config.yaml
n_layer: 15
d_model: 256
n_head: 2
n_kv_head: 2
head_dim: 128
d_mlp: 1280
vocab_size: 27391
activation: "tanh_gelu"
norm: "layernorm"
norm_place: "pre"
norm_eps: 1e-05
positions: "learned"
qk_norm: false
attn_scale: 0.0884
bias: "all"
tie_embeddings: true
parallel_block: false
init: "normal"
init_std_qkv: 0.0243
init_std_o: 0.00443
init_std_up: 0.0243
init_std_down: 0.00443
optimizer: "muon_variant"
lr: 0.00896
lr_mult_o: 2.0
lr_mult_up: 0.725
beta1: 0.93
lr_head: 0.00881
grad_clip: 1.0
warmup_steps: 200
schedule: "wsd"
decay_fraction: 0.404
decay_shape: "pow"
final_lr_fraction: 0.0
batch_tokens: 131072
seq_len: 512
doc_mask: false
z_loss: 0.0001
train_tokens: 826200000
steps: 6304
dataset: "wikipedia_en"
MLP neurons of a small language model. Each row is named by its layer, matrix (up: input weights; down: output weights) and neuron, and shows model dimensions 32-159. Each number is 128 + 24 x the weight over its row's rms, rounded and kept within 0 to 255.
Before each neuron's rows, "fires in" lists the words (lower case) most often at its 100 highest values on Wikipedia text that the model never trained on.

fires in: "is", "a", "was", "to", "the"
L5.up607 [160 140 112 132 122 120 128 117 103 118 107 125 121 124 136 133 133 144 122 146 132 147 114 154  82 173 122 136 127  95 113 123 107  90  97 115  79 136 148 125  99 100 108 156 133 157 162 161 113 140 125 137 141 124 114 195 119 125 119 102  63 169 133 138 148 158 147 154 141 170 110 109 146 114 114 113  82 102 121 139 119  75 138 138 118  97 111 137 117 147 149 118 139 129 133  96  99  87 112 129 110 152 148 142  89 132 113 134 175  96 105  98 105 133 164 153 157 121  97 137 149 137 105 126 199 126 154 113]
L5.down607 [ 94  98 150 156  99 133 133 150 147 133 155 123 125 155 154 118  83 116 164 144 159 140 164 116 156 140  98 107 128 108 139 105 134 131 122 112 152 131 111 123 113  99 134 148 116 117 112 114 134  85  95  98 137 109 155 141 144 113 130 170 120 113  72 140 157 132 121 124 174  94 136 144 137  88 144  98 142 128 123  65  90 119  91  97 103 101 121 116 145 136 118 128 130 178 107 148  60 129 104 113 103 118 128 110  70 106 170 133 103 137 134 125 155 161 108 134 150 137 153 142 127 130 146  81 162  89 137 122]

fires in: "an", "don"
L12.up698 [131 130 139 170 107 120 171 134 127 131 166 159 114 125 138 106 156 160 148  97  97 149 118 113 106 137 126 127 134  73  94 141  81 157 134 144 126 160 104 117 149 126 152 121 138  92 103 110 106 136 138 148  90 121 161 152 141 142 128  87 102 120 117 114 145  96  92 184 104 107 108 136 107 114 123 104 151 158 110 121 145  72 169 129 136 129 101 156 145  84 111 114 107  72 123 122 150 118 100 126 151 132 154 112 163  92 133 111 156 102  95 151  82  87 108 141 134 134 149 141 161 131 149 140 116  98 133 134]
L12.down698 [ 99 162 138 154 155 128 180 119 124 105 120  84 103 126 122 142 148  87 117 115 113 162 117 117 137 129 161 128 138 164 132 171 109 128 113 132 127 115  91  98  98  78 141 124 132 122 115 122 122 103 129 111 152 118 160 117 135 143  71 130 145 121 137 155 166 117 116 128 119 109 124 154 158 123 171 115 107 152 114  94 113 132 113 150 146  83 110 114 180 139 117 128 133 127  88 149 122 155 108 110 140 142 106 151 172 118 136 138 128 124  96 111 149 120 147 134 137 164 102 157  93 141  86 115  84  89 141 182]

fires in: "the", "derris", "found"
L3.up757 [149 150 138 137 136 132 178 124 103 125 149  69 106 145 160 124 143 116 171 156 108  95 153  90 171  96  98 119 149  96 139  96 192 159 132 136  89 131 134 131 121 129 127 161  93 103 167 141  90  60 119 138 131 158 137 119 143 131 135 165 148 131 126 151  64 130 116 100 136 129 130 142 152 129 126 139 135 138 100  82 153 106 110 194  68 111 122 162 134 118 101 154 136 151 128 101 122 125 161 123 156 163  75 125  89 111  94 131 144 127 120 133 157  91  71 106 127 148 143 129 128 158 115 144 147 118 141 138]
L3.down757 [125 115 114 107  96 100 107 155 145 118  96 169 118 114 106 166 119 138  98  66 148 163  82 178 108 144 188 120 104 122 129 135 108 124 102 106 169 162 113 130 147 121 133 104 126 162 144 130 140 187 114 114 138  98 131 135 149  71  88  97 106 134 113 124 153 133 129 152 125 125 131  78 142 105 135 122 129 121 140 161  94 108 126 118 162 111 117 114 101 116 141 128 130  99 163  96 106  97 134 139  99 106 175  96 181 160 129 130 100  90 150  97  86 171 148 121 129 120 108 114 160 160 150 160 124  82  98 135]

fires in: "was", "became", "were", "scholz"
L5.up255 [114 134 149 110 101 110 137 114 141 173 127 137 142 122 105  97 103 115 140 113 118 111 114 122 114 103 142 144 127  96 125 108 145 147 135 135  73 101 139 181 175 120 146 139 134 105 140 113 111 131 142 123 107 104 167 132  96 150 115 195 160  85 122 132 110 153 152  89 137 140 182 120 116 150 118 130 117 144  99 106 136 122 152 138 172 109  83 119 109 112 142 141 116 111 150 174 175 150 151 163 130 157 138 132 154  89 101 102 118 104 121 100 115 134 124  99 104 124 118  72 180 101 106 106 136 151  99 115]
L5.down255 [134 143 136 111 160 112 148  98 135 109 128 164 114 143 114 133 151 118 124 137 128 128 140 148 154 164  91 126 148 150 124 119  65 109 125 176 165 142 132  99  80 154  95  86 160 165 158 164 150 165 112 118 162  90 123  86 141 103  96  95 110 139 120 135 147 123 125 180 105 113  84 123 172 131  99 114 177 142 155 144  76 160 143 120 132 125 150 130 200 136  76 123 117 137 156 128  98 111 114 138 115 134 139 133 124 150 122 103 118 125 117 125 154 125 142 114 150 142 139 138 136 143 148 128 120  80 141 120]

fires in: "an", "result"
L6.up125 [ 81 168 101 125 137 135 160 115  93 120 137  97 147 124 120 111 121 148  59 167 140 141 134 181 136 117 168  91 112  74 114 139 163 138 136 113 114 118 135 131  96 152 154 109 106 106 113 101 118 150 137 132  74 117  88 141 104  80 104 124 125 121 100 140 164  75 140 144 119 142 117 126 121 149 166 119  75 108  98 160  99 144 137 108 138 138 131 151 111 107 121 127 132 107 123 147 119 133 128 162 104 126 151 154 101 130 143 123 155 133 136 145 123 113 148 148 131 135  81  92 164 111 134 123 160  73 143 114]
L6.down125 [127  95 122 139 143 124 119 132 109 132 107 106 181 108  97  71 106 104 200 121  77 116 139 103 137 107 128 172 182 174 113 128 114 125 117 167 132 145 123  83 150 146  78  89 126  93 104 167 123  75 163 143 113 152 137 172 107 168 123 108 163 134  91  73 105 156 142 124 139 111 151 159 134 108 148 118 160  99 122 163 111 131 150 167 150 125 163 127 138 125 160 134 128 155 117 150 114 182 143 140 117 127 126 122 113 141 118 136 142 148 116 144 118 128 130 167 115  83 157 147 117 110 149  97 112 142  74 143]

fires in: "s", "is", "was", "its", "are", "their"
L5.up1139 [120  99 148 109  82 134 130  94 135 126 150 132 130 132 102 105 112 117 129 155  92 110 126 151 118 124 133 140 111 126  81 128 165 100 141 152 119 129 129 151  69 120 137 121 146 119 147 100 100 115 115 163 167 148 107 137 130 143 172 113 125 152 138 150 154 118 192 104 131  66  70 120 130 100 132  92 103  76 145  90 164 122 119 120 127 164 114 116 139  92 133 120 176 101 156 138 138 163 143  98 147 151 148 154 150 132 135 112  99 120  79 105  97 115 140 127 141  98 197 131 136 143 124 105 152 185 140 120]
L5.down1139 [103 139 133 113 174 143 108 139 129 120  98 120 146  84 153 155 132 119 105 103 114 107 136 105 116 146 109 143 176 152 164 110  80 115 106  95 132 137 153 131 156 122 105 134 146 121 132 126 157 116 152 121 120 131 145 156 159  88 111 166 162 128  70  99 108 168  93 128 111 132 151 123 120 165 122 138 107 126 111 172  82 103 154 126  94 130 108 132 128 122 111 127 113  98 137 112 167  95 137 139 105 182 156 130  88 158 145 102 130 122 148 185 134 150  77 128  82 114 104 111 131 138 106 125 100 102 113 134]

fires in: "the"
L9.up1026 [ 77 108 141 168 151 108 130 157 143 147 133 107  75 146 145  82 154 118 139 117  88 120  88 113 108 100  95  94 132 152 123 161 180 118 130 137 133 132 126 131 102 151 168 143 116 130 118 118 142 148 101 134 116 183 167 141 180 111 160 132 168  98 126 119 116 129 112 145  77 167 127 129 149 147 125 115 139  70 141  99 104 178 110 113 126 149  89 159 150 150 131 142 147 167 143 150 137 137 103 151 115 137 141 157 116 161 152 118 167 127 125 189 164 151 100  85 156 132 116 138 140  96 114 143 109 140 142 129]
L9.down1026 [165  92 103 131 135 100 109 103 165 152 136 127 132  78  88 163 116 146 121 140 152 134 152 157 123 139 167 108 160 148 139 123 103 152 152 153 135 111 149 111 150 144 103 110 161 137 147 149  99 138 104 105 128 103 123 111  84 179 120 130  81 132 100 149 175 134 211 129 158  94 132 108  95  83 119  95 153 160 111 168 120 113 130  92 105  93 123 103 147 121 132 125  89 120 148 102 141 126  96 102 119 104 116  89  90  94 137 101 121  86 138 102 129 123 133 165 112 137  93 134 131 148 185  93 130  84 117 116]

fires in: "was", "is", "are", "were", "which"
L5.up217 [ 99 178  89  79 125 164 127 134 102 147  96 124 147 134  97 130 105 156 146 153 143 118 120  88 132 109 131 126 106  99 134 109 149 189 150 148 107  98 108 143 126 127 119 132 131 123 124 123 135  90 103 148  82  91 127 151 112 129 163 161 141 137 137 191 154 143 121 110 140  94 136 167 158 152 130 107 142 151 141 123  96 104 156 119 145 101 141 117 123  80 152 117 138 104  87  89 184 184 179 107 146 139 117 146 153 119 133 131 128 119 101 118 125 132 141 113 120 128 112  80 117 143 136 100 133 149 128 108]
L5.down217 [131  98 129 167 106 151 120 112 115 119 124 107 111 154 159 132 120 120 143 176 136 153 118 133 133 159 123 160 133 161 106 167 112 108 117 122 133 157 114 134 138 130  90 118 135 137 159 120 152 101 143 135 149  94 138 120 129 137 102 102 123 122  86 115  84 129 131 121 142 119 137 109 166  85 103 146 124 149 127 132 139  96 125 133 108 116 119 123 151 121 136 202  84 143 152 143  68  92 104 144 142 123 161  93 129 143 111 104 153 133 114 138 113 114 123 146 144 127 143 100 128 109 120 117 150  70 140  96]

fires in: "of", "en", "in", "on", "to", "and"
L6.up804 [134 137 141 102 115 100 117 142  93 147 148 101 149  83 151 121  87 148  94 189 109  98 157  98 120  79 148 163 155 126 148 159  78 109 130 118  99  77 141 143 139 124 122 142 113 164 131 128 170 112  92 102 118 134 104 114 126 153 128 123 186 158 128 168 176 108 122  72 187  90  92 126 123  96 119 144 151 134 142 108 155 140 160 164 123 169 126 120 135 131 118 135 113 105 133 105 115 150 143 138 110  92 128 130 133 113 133 113 163 126  89 167 121 129  90 147  89 137 112 135 122 116  93 154 137 107 161 109]
L6.down804 [121 137 105 193  90 108 106 112 126 148 103 102 124 161 105  99 158  97 126 103 108 114 199 103 163 143  74 127 120 139 129 137 171 136 122 127 124 156  96 122 121 160 135 122 157 121 133  94 138 157 108 157 164 134 125 139 167 131 112 139 114 108 129 102  88 168 134 142 112 145 166 113 123 157 106 110 101 118 112 131 147 102 122 151 112 114 156 145 124 119 128 127 199  79 181 148 148 166 122 178 171 135 164 131 123 131 104 105 137 104 162 119 126 140 140 121 144  73 148  97 148 155 148  92 117 113 125 155]

fires in: "was", "is", "a", "part", "be", "been"
L9.up657 [105 132 140 113 133 151 119  79 146 125 130 126 106 112 108 125 128 135 115 141 142 105 106 174 127 142 129 106 153 121 124 122 108 159 154 161  85  75 198  84 154  64 116 104 112 103 127 115 144 138 139 129 157 164 138 134 120 122 164 146 144 126 149 108 144 129 142 146 101 110 122 124 125 123 145  95 157 116 120 133 147 130 126 129 129 116 145 104 134  80 136  91 138  98  89 109 158 114 125 111 117 163 132 150 163  99 121 113 105 100 118  90 150 124 138 126 127 111 146 107 137 128 150  85 158  95  98 126]
L9.down657 [146  94 158 116 150  91  97 130  92 143 165 118 134 102 158 140  90  72 131 140 145 106 182 143 111 159 137 147 122 125 141 162 108 115 111 127 153 137 124 134 129 138 134 161 137 157 147  75 135 114 136 155 100 100 157 117 127 170 121 126 124 159  84 111  98 115 118 132 144 145  87 132 136 174 145 114 116 127 111 138  48 146 131 115 122 147 153 130 153 165  82 109 122 168 172 128 101 111 118 129 132 132 147 142 137 118 150 123 122  87 153 126 131 121 108 110 171 148 121 141 124 146 133 119 131 129 165 175]

fires in: "to", "of", "when", "after", "the", "these"
L11.up137 [129 142 120 122  98 125  99 103 105 134 120 109 142 119 119 144 156 154 143 159 135 131  88 116 145 104 127 117 140 132 133 101  89 117 106 142 102 137 148 114 111 122 131 136 169 190 142 153 136 151 122 101 105 124 129 128 148 140 124 148 171 129 106 153 120 126 151 169 139 162 123 137 113 144 116  94 101 135 100 101 140 133 129 127 147 151 116 136  99 122 150 178 116 118 145 124 128  95 150  83 137 147 116 155  87 122 104 120 150  84 105 173 112 117 116 126 116 166  68 116 151 172  67 138 146 123 139  91]
L11.down137 [124 103 111 124 132 140 113 149 132  90 139 106 168 150 126 113 119 132 118  91 123 122 142 113 116  93 164 131 127 153 116 143 117 138  96 142 129 117 108 114 152 112 120 129 130  70 140 126 129 131 168 122 115  80 128  95 133 127  87  90 157 161 147 137 127 180  94  93 176 160 118 120 149 123 130 129 147 109 112  97 136 137 123 112  90 135 144 135 116 142 137 111 116 155 154 128 126 174  96 163 128 137 123 115 134 173 150 117 145   0 125  87 144 124 156 133 117  78 141 111 122  91 118 126 138 139 160 130]

fires in: "an"
L12.up1249 [131  96 159 139 152 134 135 147 129 123 176 131 135 163 181  99 116 134  56 123 124 141 108 110  95 124 100 143 119 120 118 113 110 138 162 130 134  94  87  94 142 121 141 109 147 111 105 141 148 103 112 145  85 119  97 104 149 149 126  77 166 132 119  96 119 155  84 152 124 141 129 120 120 126 131 121  75 110 132 140 117 127 146 151 119 155 161 137 108 102 167 151 127 114 111 131 131 133 145 124 138 129 130 132 157 142 125 167 124  95 140 145 158 129 109 117 138 117  95 129 146  52 130 108 129 106 129 144]
L12.down1249 [123 101 101 152 139 134 124 150 102 153 138 129  97 114 111 112 148  86 149 152 122 159 114 136  95 146 109 136 103 143 144 111  71 130 141  49 117 156 123 107 145 139  80 160 101 128 116 134 136 138 125 109 113 150 122  69 129 183 155 121 152 170 161  80 111 111 114 140 138 123 141  96 144 126 116  93 157 134 144 136 159 128 100 146 117 147 152 114 150 158 109 126 148 158  96 129 103 166 167 100 136 111 124 140 102 135 118 124 104  95 125 126 128 109 154  91 120 149 133 119 120 132 128 103  89 126 120 146]